{
  "num_hidden_layers": 9,
  "hidden_size": 512,
  "num_attention_heads": 4,
  "num_key_value_heads": 4,
  "head_dim": 128,
  "intermediate_size": 2560,
  "vocab_size": 32000,
  "hidden_act": "squared_relu",
  "norm": "layernorm",
  "norm_place": "pre",
  "norm_eps": 1e-05,
  "positions": "rope",
  "rope_theta": 10000.0,
  "rope_fraction": 0.5,
  "qk_norm": false,
  "attn_scale": 0.0884,
  "bias": "none",
  "tie_word_embeddings": false,
  "parallel_block": false,
  "init": "trunc",
  "init_std_qkv": 0.0168,
  "init_std_o": 0.0,
  "init_std_up": 0.0168,
  "init_std_down": 0.0,
  "init_mimetic": 0.7,
  "optimizer": "muon_variant",
  "learning_rate": 0.00978,
  "beta1": 0.93,
  "weight_decay": 0.0083,
  "lr_head": 0.00559,
  "max_grad_norm": 0.5,
  "warmup_steps": 200,
  "schedule": "wsd",
  "decay_fraction": 0.631,
  "decay_shape": "exp",
  "final_lr_fraction": 0.05,
  "batch_tokens": 65536,
  "max_seq_len": 512,
  "doc_mask": true,
  "train_tokens": 582100000,
  "max_steps": 8883,
  "dataset": "wikipedia_en"
}
MLP neurons of a small language model. Each row is named by its layer, matrix (up: input weights) and neuron, and shows model dimensions 288-479. Each number is 128 + 32 x the weight over its row's rms, rounded and kept within 0 to 255. Numbers have three digits each.
After each neuron's rows, "fires after" lists the tokens most often just before its 100 highest values on Wikipedia text that the model never trained on. A number after a token or word is its count.

L3.up327:057187100087116075164155132099128171171138144132118134128138136137156197171126102150121112171163132097180124197145146113176089081155085160149157075083111100108110125162146129113096152166132165082158128149074147145117110092070136095123146125126139130154141092073081086091034093137159107174140052078132196074111122131160068160148153136124053174126114105085056179154108132118144132142122100114089201084120154114167117126118114123165153170092130072130157091135140135162136096085169154145145120126116153127168131123123142113161122153146063151124097135094097093196086129107120144145
fires after: " a" 57, " an" 16, " A" 9

L3.up287:173100153182173131123138157086106126107188163092150135129088134104173133120132123168169088105111144182113057116103124098163053075140109096146121149167104187113104160142087135187123105199124116119171128085158155147210135095144118063151137095108116112083155137126108115070124072105147178099134115163059124097065118136149167069120120136082154064120143116105166080101145125140131102170140127110103112114169130179089097091131139118054115086092114087170161156155132106139134144175094139101107136142150172101116107150122083062178118137157051157124117157074127132121184091124107123101
fires after: " m" 18, " was" 13, " a" 12, " B" 7, "e" 4

L3.up1047:179131089105112110178127112118151130095108131102142115157124122174120110149114129091111155103138131133139134112113195171143182107113108109147108109080107184143148119171093081140183070108130176152193176142121083119093101110167099166140139184124169073157101121107135099118114078085182147191113164142112075122159114142129096152143084168162094140164139102090126161085172157113055141091181117114200111126142087088110053094137120051115118155082144109100154143139160118140091130133165163122102099157170133170036182108118161122137133096129138167133203142108090123077120156117099090124
fires after: "\n" 43, "===" 7, " member" 5, "|" 4

L3.up467:088142149145168108065123112081124113179088124151068109115127126097146170103109132116087123145138121128147195169116077127108098080113134118157048106101124130123096117100145103080085106148136117129193102120115165118091233140110106132132153097181119152142132137090183153090144146174134092112158154148123115128131159104117074183158135154129093109167065128081077132103090132126153156143095136112071105175136129179113209171165092061170156147124111177115180105096094093147102118193110160124146141123124114084166178126178133127126189119088119085165150099114132158203121106079110125048
fires after: " D" 33, " B" 13, "th" 10, "zer" 4

L3.up2484:148133134129158109109114130089107150113102179125091172107134135089215139107181140174180141114133210125165101164134158153074128120093137139112099098116099128138131121154127126123150061123133153147094082125146098140161213133178096115182091112164136099051126132079126167178099125116153128116076186093094153129165162135124122122117120115135123155164136179096066106149093131119178119148080113074141081086202131127134119117084117092136174108107229150145092088113175171139136137142079095101149136141124128101142107112136105190077158174147142115154146114091166147125129053089092141187
fires after: "s" 13, " S" 12, " " 10, "S" 9, " D" 7, "T" 7

L3.up2274:085156081163105125145181141075169144126129189125103104125174129159205130148079112157121114111101198104129162169102171113095096128170072132115150148135126147153144148093166187134129110105125089135103114124131130102150079126060114151150134127087166176116138072169126141166083178084143161122073132136094148114148136150136150083200164113109142103196132167125106045145132061154136138131132109124048132106099173141078133119177129051166138144179139098173114141123153137094076136075153087146149101092162147092138111099120197129087118188138109173050104106118094165122130182110151029056
fires after: " the" 34, " of" 10, " a" 6, "th" 5, " second" 4

L3.up361:149153130095096122104109163182154144071178128122140145111119116126148115132140194166132103115099121114124161093177151086115186134097139155140137165103164149116119151076069159190099179130174100073117120071090134181159158132093080158173197100158125111164127134136175065113088132151087138160116161080148124122113112078131113134125128096154160135193098132145093189126129139102151138165115112100091164097167104151121141128099093158133114144126119144113075141193117070115134110126099116124089143090153100119083106168194120094085180105058179137106071124204089143155144095116121141108
fires after: " " 19, " all" 17, " All" 14, "th" 8, " For" 5, "St" 4

L3.up983:164129117073144118156139139117101151069125137121104110108164085131125131147096150158153166132132084152152091124167093124123138108102133114123090100118094122086115113111123172091095087212107112205134165072074083102115153195145144099123168156074118145113153186124134095155142120102115080125182141163145141110125130103144164112134078169136152058153086188099116115132085091115206116080148104149139143122116164116070153143142085131063103122159140104115066128115087101118126161166132096153122116177143127143130120123091168129087152171081125121153186082121104134131109134145111106083
fires after: ";" 43, " and" 20, ")," 6, ");" 4, " well" 4

L3.up1471:124144115054103131116142175119125120186179088167115114090146137107171125104120093127119103130141147098078109119157114149126152111085083136180113133163076136139106146090131065149163104095169097074147109112164138133161122073209102127105186123136161164117111160106146094057087133136104099162098127128127105129041184181133110112075044159138151050145142134135209145159122124103133125131050108159131121059148089165123161121167159155149158143102149120101177161169081125115104121044106107145119118108151110157132167111087089060068144140144129143124142134135167148107119146114091095171
fires after: " first" 36, " second" 13, " a" 11, " one" 6, " last" 5, "-" 5

L3.up2208:128117079163085090083076141089133120103113111072122162109157098151121138146169078116149165116153125135091166100134104096080124091129166062127142112106092173156115153101145121109138157132098188137137162125071092192109066046107145093141143103113127076085110080104129117143122082097152125112174107096104102169141118090066197093149123102118077141156169126110071183157194129118194077152067083159112141083134105174114123187122084138162119117123124151115122200148189139099118163094158194134138128115137150111072106115030132161134064157093118099077135185108140123186108148160151140191
fires after: "," 47, " A" 5, " 8," 4

L3.up298:156166170091118111126133059110089173107117072120112102148167134092126138085117178150146136102073140141096081173165147127110095126096129174089085113138123075131072125092117127126120136188075158154172075155115167170112159087078182083137152172135136084072097129160154151152082087089095183114016152080168100112184165032174114120159117103115129151185133126090101144130151095094133106136117113144116198110124130142137170114127121078151116163156098133113180181150109115147142165088125119137086147135115166121121152130095153154114113111139113155114078134087087182107077127119134056114
fires after: "s" 16, " S" 13, " " 11, "S" 6, " ch" 6, " You" 4

L3.up1095:148174145165121084133104077123108147109164160116172102090087144124064129147092177150193132125133189106105153138045113112171123128074152140099126079064129106126070068162148105165078140080149162140109113085159051066151121190122122136081135122054134125124129117050171123101091142096149116111082168126136124137107118165075143104072098121119080124134126134150123158118175088128096078110155100107128200109098171153137181099094144101129186114104118150072129114129125109152098116100110082090198119126176141162123137143070159162123119102092133146100142094178145122160151120157107113081
fires after: "." 54, " but" 14, ")." 5

L3.up486:158064114122136152091105112196118130142199121132061124158091112089136111156172158134144154091167101134110130084130081133070172177097032160175056158117110060157144146163071165131121056078148060164127181121134135093219133110156140159187132126100085126139128105060143111120123076133163118131112122124166163186128158137106127163140124145080159132149109101091122119126122067124135134089178163158115132174185135112097102113189104137147108095118166085146147103160130142125085139119155126146067121147168054130159133099091119147093089167185181179155108106215113114095094157139097098148
fires after: "==" 40, "===" 34, "====" 10, "\n" 9

L3.up1746:171190086102077142130075143161068145089132147113151131128100144117168197139166118151145075115155096096187141170153179101137136125165101111092128159117113098086083135123130119117097158110125146111117165098161123103154143101157170152114132091096167166187209121153121116126112090124153143103126165127187133113095141090149147166100166073149170128144146097104151107150199185117131127122137097157087185045164133193098107081097126162112080145145080095105153144141181153107166170107127077055112097109109175118147147104091129128137139054072063129116134110155162132131103128103186116117
fires after: " the" 27, " a" 26, "-" 9, " an" 7

L3.up2473:114183165147121145139173111050113137111175146114112152174129099151184141097107101083179121131128133193207188143108123092121079137088147125109081140083140124106101096148116113170094112133139096104137123109154084103107163141126150140087068154070131148126100128139118143118152124142086120192134134077066125132142178127139130148091181170132122111076090158132097072168160168182074146125194134125134145065081143105097135090117071201167143146098189099145076097162117093133184110125109112085134141086148091122115171162093139130179128163063109121095121132142142095122138173157127155122
fires after: "'" 31, "," 22, "." 10

L3.up678:151128131141156110021160178171159190112102193136145116120116117163130164088120106125141102098121109114085125193117147114160174118111172157159176117084157077089101148206168114067113156137108138112110200103143105115190119125147106089117130080156100147158138163220110104054106149152187100137103138100125145096079124140098048095138099130195164169133108100052122128114109130118107083105134158167150068105168144197121069197113180083145120142145125157079155122148116136149148131143087121142166135125130115101168141148168173093094110174090152127146137137151129119184123167151175111098
fires after: " Township" 23, " Cass" 23, " Suzuki" 7

L3.up1424:051149148136105062120088105152140115069173090148137168154127166133089094135150102159117102192153152129125133134192117157030155085142074106099107101092125146129159144154115185139107135116164110111107117107086144124176128122127033174098131162083157126122116170100140131075058062110140137112143113200119041094151130143108097084181156152154083094097144102096130158091122076108086096133169116154129184121183112116177072114147136138069127129125100170079137154177085114152142146112131122146096077191141149110131142087124134068181076101147111194113161112112145157136113143155148137212
fires after: "\n" 58, " \"" 11, " (" 8

L3.up2487:130123134117160127087094169063094163143139098098138104099145141108148129100113094136189133086089152139092132095091162093112127152171150110116183134099085148122129097136113114093107160128129116146107170088137115107164122109101118070164122165129161104133115126075104169141167133120129188109160099086095110061112112123110146120093180155108116098155198099120078116151229130105101156148108077083065131099075093106098175117140081129122154107178095169139132153141133122091205167101109160114152146144136144109133242156142128105109191164099156123114130114152164128108066098154136118165
fires after: "," 39, " the" 8, " G" 7, " $" 5, " 8," 4

L3.up545:167177124097116125150183107154121153173107135069183119072135130156094123152092125156079142150151127128116152155140143186111111068125133201123135196140133164117120094141122126148178174131143183094196134112127119096151129130136121164124173104155185092124073196120146122081131150124096134113116085194146128114099111131186084162131169077155118124148153093140085129138087145123175171080087166140093149081114119091104126143133092139141178196079138093189111093107139129153174164091088117110159120097062155151091054167141141070139063085117149137128095123118227077106121149136154142153
fires after: " a" 47, " large" 5, " small" 4, " in" 4

L3.up1855:146057120088115110121190113104137174120068126147140123172101148077151164129089140180126159142130116083097106154167144181107178139180076134186089110143155170137144140083125064072107096123145145108101150136172109115090187164119149140104103133125154046160145175114102143176152118078136159128158134146176114069087109120147146121123157131139118101146088159121116195088123124166111082123106131127121184095121133085127081179149213133099140133070136224153040117122111184099146116129150101142096090137145087166101131149111134072112144102135145110159178162064114100128157123117184152141
fires after: " to" 41, " and" 8, " " 7, " for" 4

L3.up1776:117101093084140104110073149125113094134108084178129081141164129161119156142104146074159091183177141130146160131134102122101152126135126142165139146069159100146147072124112136137071177116142096104164188128118165087090131089122082136120120199109136126096131144137101171119103112091148157122137114130169131150091118178144162109114157167121073139165116137131132138114180141088134060176122088120084152160140115113150170137084111052125143118121180084138141150162154141143114158082147096111159072106126111177075131093075148101121145158179164148157171155129186065128156152159096140182
fires after: " (" 14, " \"" 13, " " 11, "-" 11, " the" 6, " Para" 6

L3.up834:143122065117081119104115207141132152102061098103126164102149102154180164152201153139111178161120133114164157140153078091122085148156141167136142113078141128221152155154111093118135125114089049124200119140120104057066183139138110145164141160162141109095124118091078142202135091038156100165116173142080104107168174087109054156139165135108123098164149124078145197147172149121134104151094095145176122105159087101086165126160104040121102112187141177053134103131147074144118161143134122152088111042082092195155145139123082093085104146049133093107181124137158164088091108119127154074
fires after: " D" 36, "D" 9, "F" 6, "S" 6, "th" 6, "T" 5

L3.up1360:109171140142131070145067109101098141144173104117089110131131110154135188135120119118117125104122194233115078116101088108164106147132134167164073188074125129109128101101150165207153165125145122080171070137135115100061086127181098097184139070132120112129123108130133130124131127124132071134154085183120093103150149135148035177093182126131116032148087150146182131162160131106118126094096148141106109157162096123080109160106144093175136114170141068080138099141131118102151155113095102147059162137088113144128189159093157174153084132127047203140122137107133115175091170098137143092
fires after: "==" 22, " a" 15, "Track" 5, " 12" 4, " A" 4, " four" 4

L3.up174:151156154088184186146098133138150162161089106109074082153159108136134178144122091175210151045141184163105147135123149124112096140103068135151149067197111159145091106130156105153145072190176134101103110138144112117141169092174149148128109098127185126125082147120118113148105042162117112115117149136137098079100170088176159148131106120169097187119145205137124112135178111117174117136142124136110061100137084143171101161185115111150099067153168057168088158113159087074140162128166136157136139077089144085203158119070148070119086143113104134096169175171043137109158083122176143134
fires after: " a" 51, " A" 18

L3.up1073:104136138155146144128072083152116182153096140132137215163115140150111140137056102126112169118117208099174142147149166134154052146154114151125103095141149181077100116055115111076126143175086144161127176135166150168135114148106135109129163098125108104186107135137124158106133127090111134119024095106128205168081161135159114092095077130102115136098107135146120142087115116173123135158101112141159119145121080173148096150099106155127140200076179119132172106118122148134164108135063100144140130189110141160097041111117135146093140161118141122081163163095133148121089066156141129070
fires after: "s" 24, " as" 15, "S" 13, "\n" 4

L3.up2220:116112134150121162145147196136145136158108146122121147171126105113164069148114136136142141118060107095106117059115169113134102123138082145124106167142195129108084092069117135102112086162120174120107161147154140156119123140162139163130135123139171141124070171183167183094098126182070150068103107126130157058096155025123196128159159155117148072105139115116119112165101174156193145175110129091126226168137109143101119061127106116113135106179088129112134135134149130100043132130062113162119159130121170158141120110158126103128097139105131135127143167114158139093117154129102105080
fires after: "-" 39, "\n" 7, "E" 6, "W" 6

L3.up735:077101105141064146183133118104097126060095144085159088144107051097142086130124120180124128134167118088165108133148155185086126138111127158124182162146132151120108123083180151142094137173157108117174116140174118151108157214124117141126116159093196089137084094091097123180148122139132142125142083132151113109203155141092104128079128116170091166113052085150147122114044131110117124091106158147107168133153160176141134059164135063138059126116103123081115128150089096105123137119097093105098150162119153115130150203105097115167135155129102156152133129121109145121113122156165154084
fires after: " and" 34, " It" 14, " to" 9, " but" 4

L3.up2157:145117189141104132125082128133141128087071236178097102135126134067114167182141135156214123156098147174111117130109150081183159130104083138231172136137041151123169146166136133093090089157183133146082189131124144148086076184081144064134190142098201094099155222146102077170158163160072155144193135101110115171103143175130147129165079180044101140109122134121087163128114127129133113139114142143166092159144199121160093165170079068126157126091157150155141124120135120129138153116172119138111136093107157072129084169105114144126098139124123125109158121163089120123116128147133148149
fires after: " in" 12, " to" 12, " of" 10, " co" 10, " for" 6, " from" 4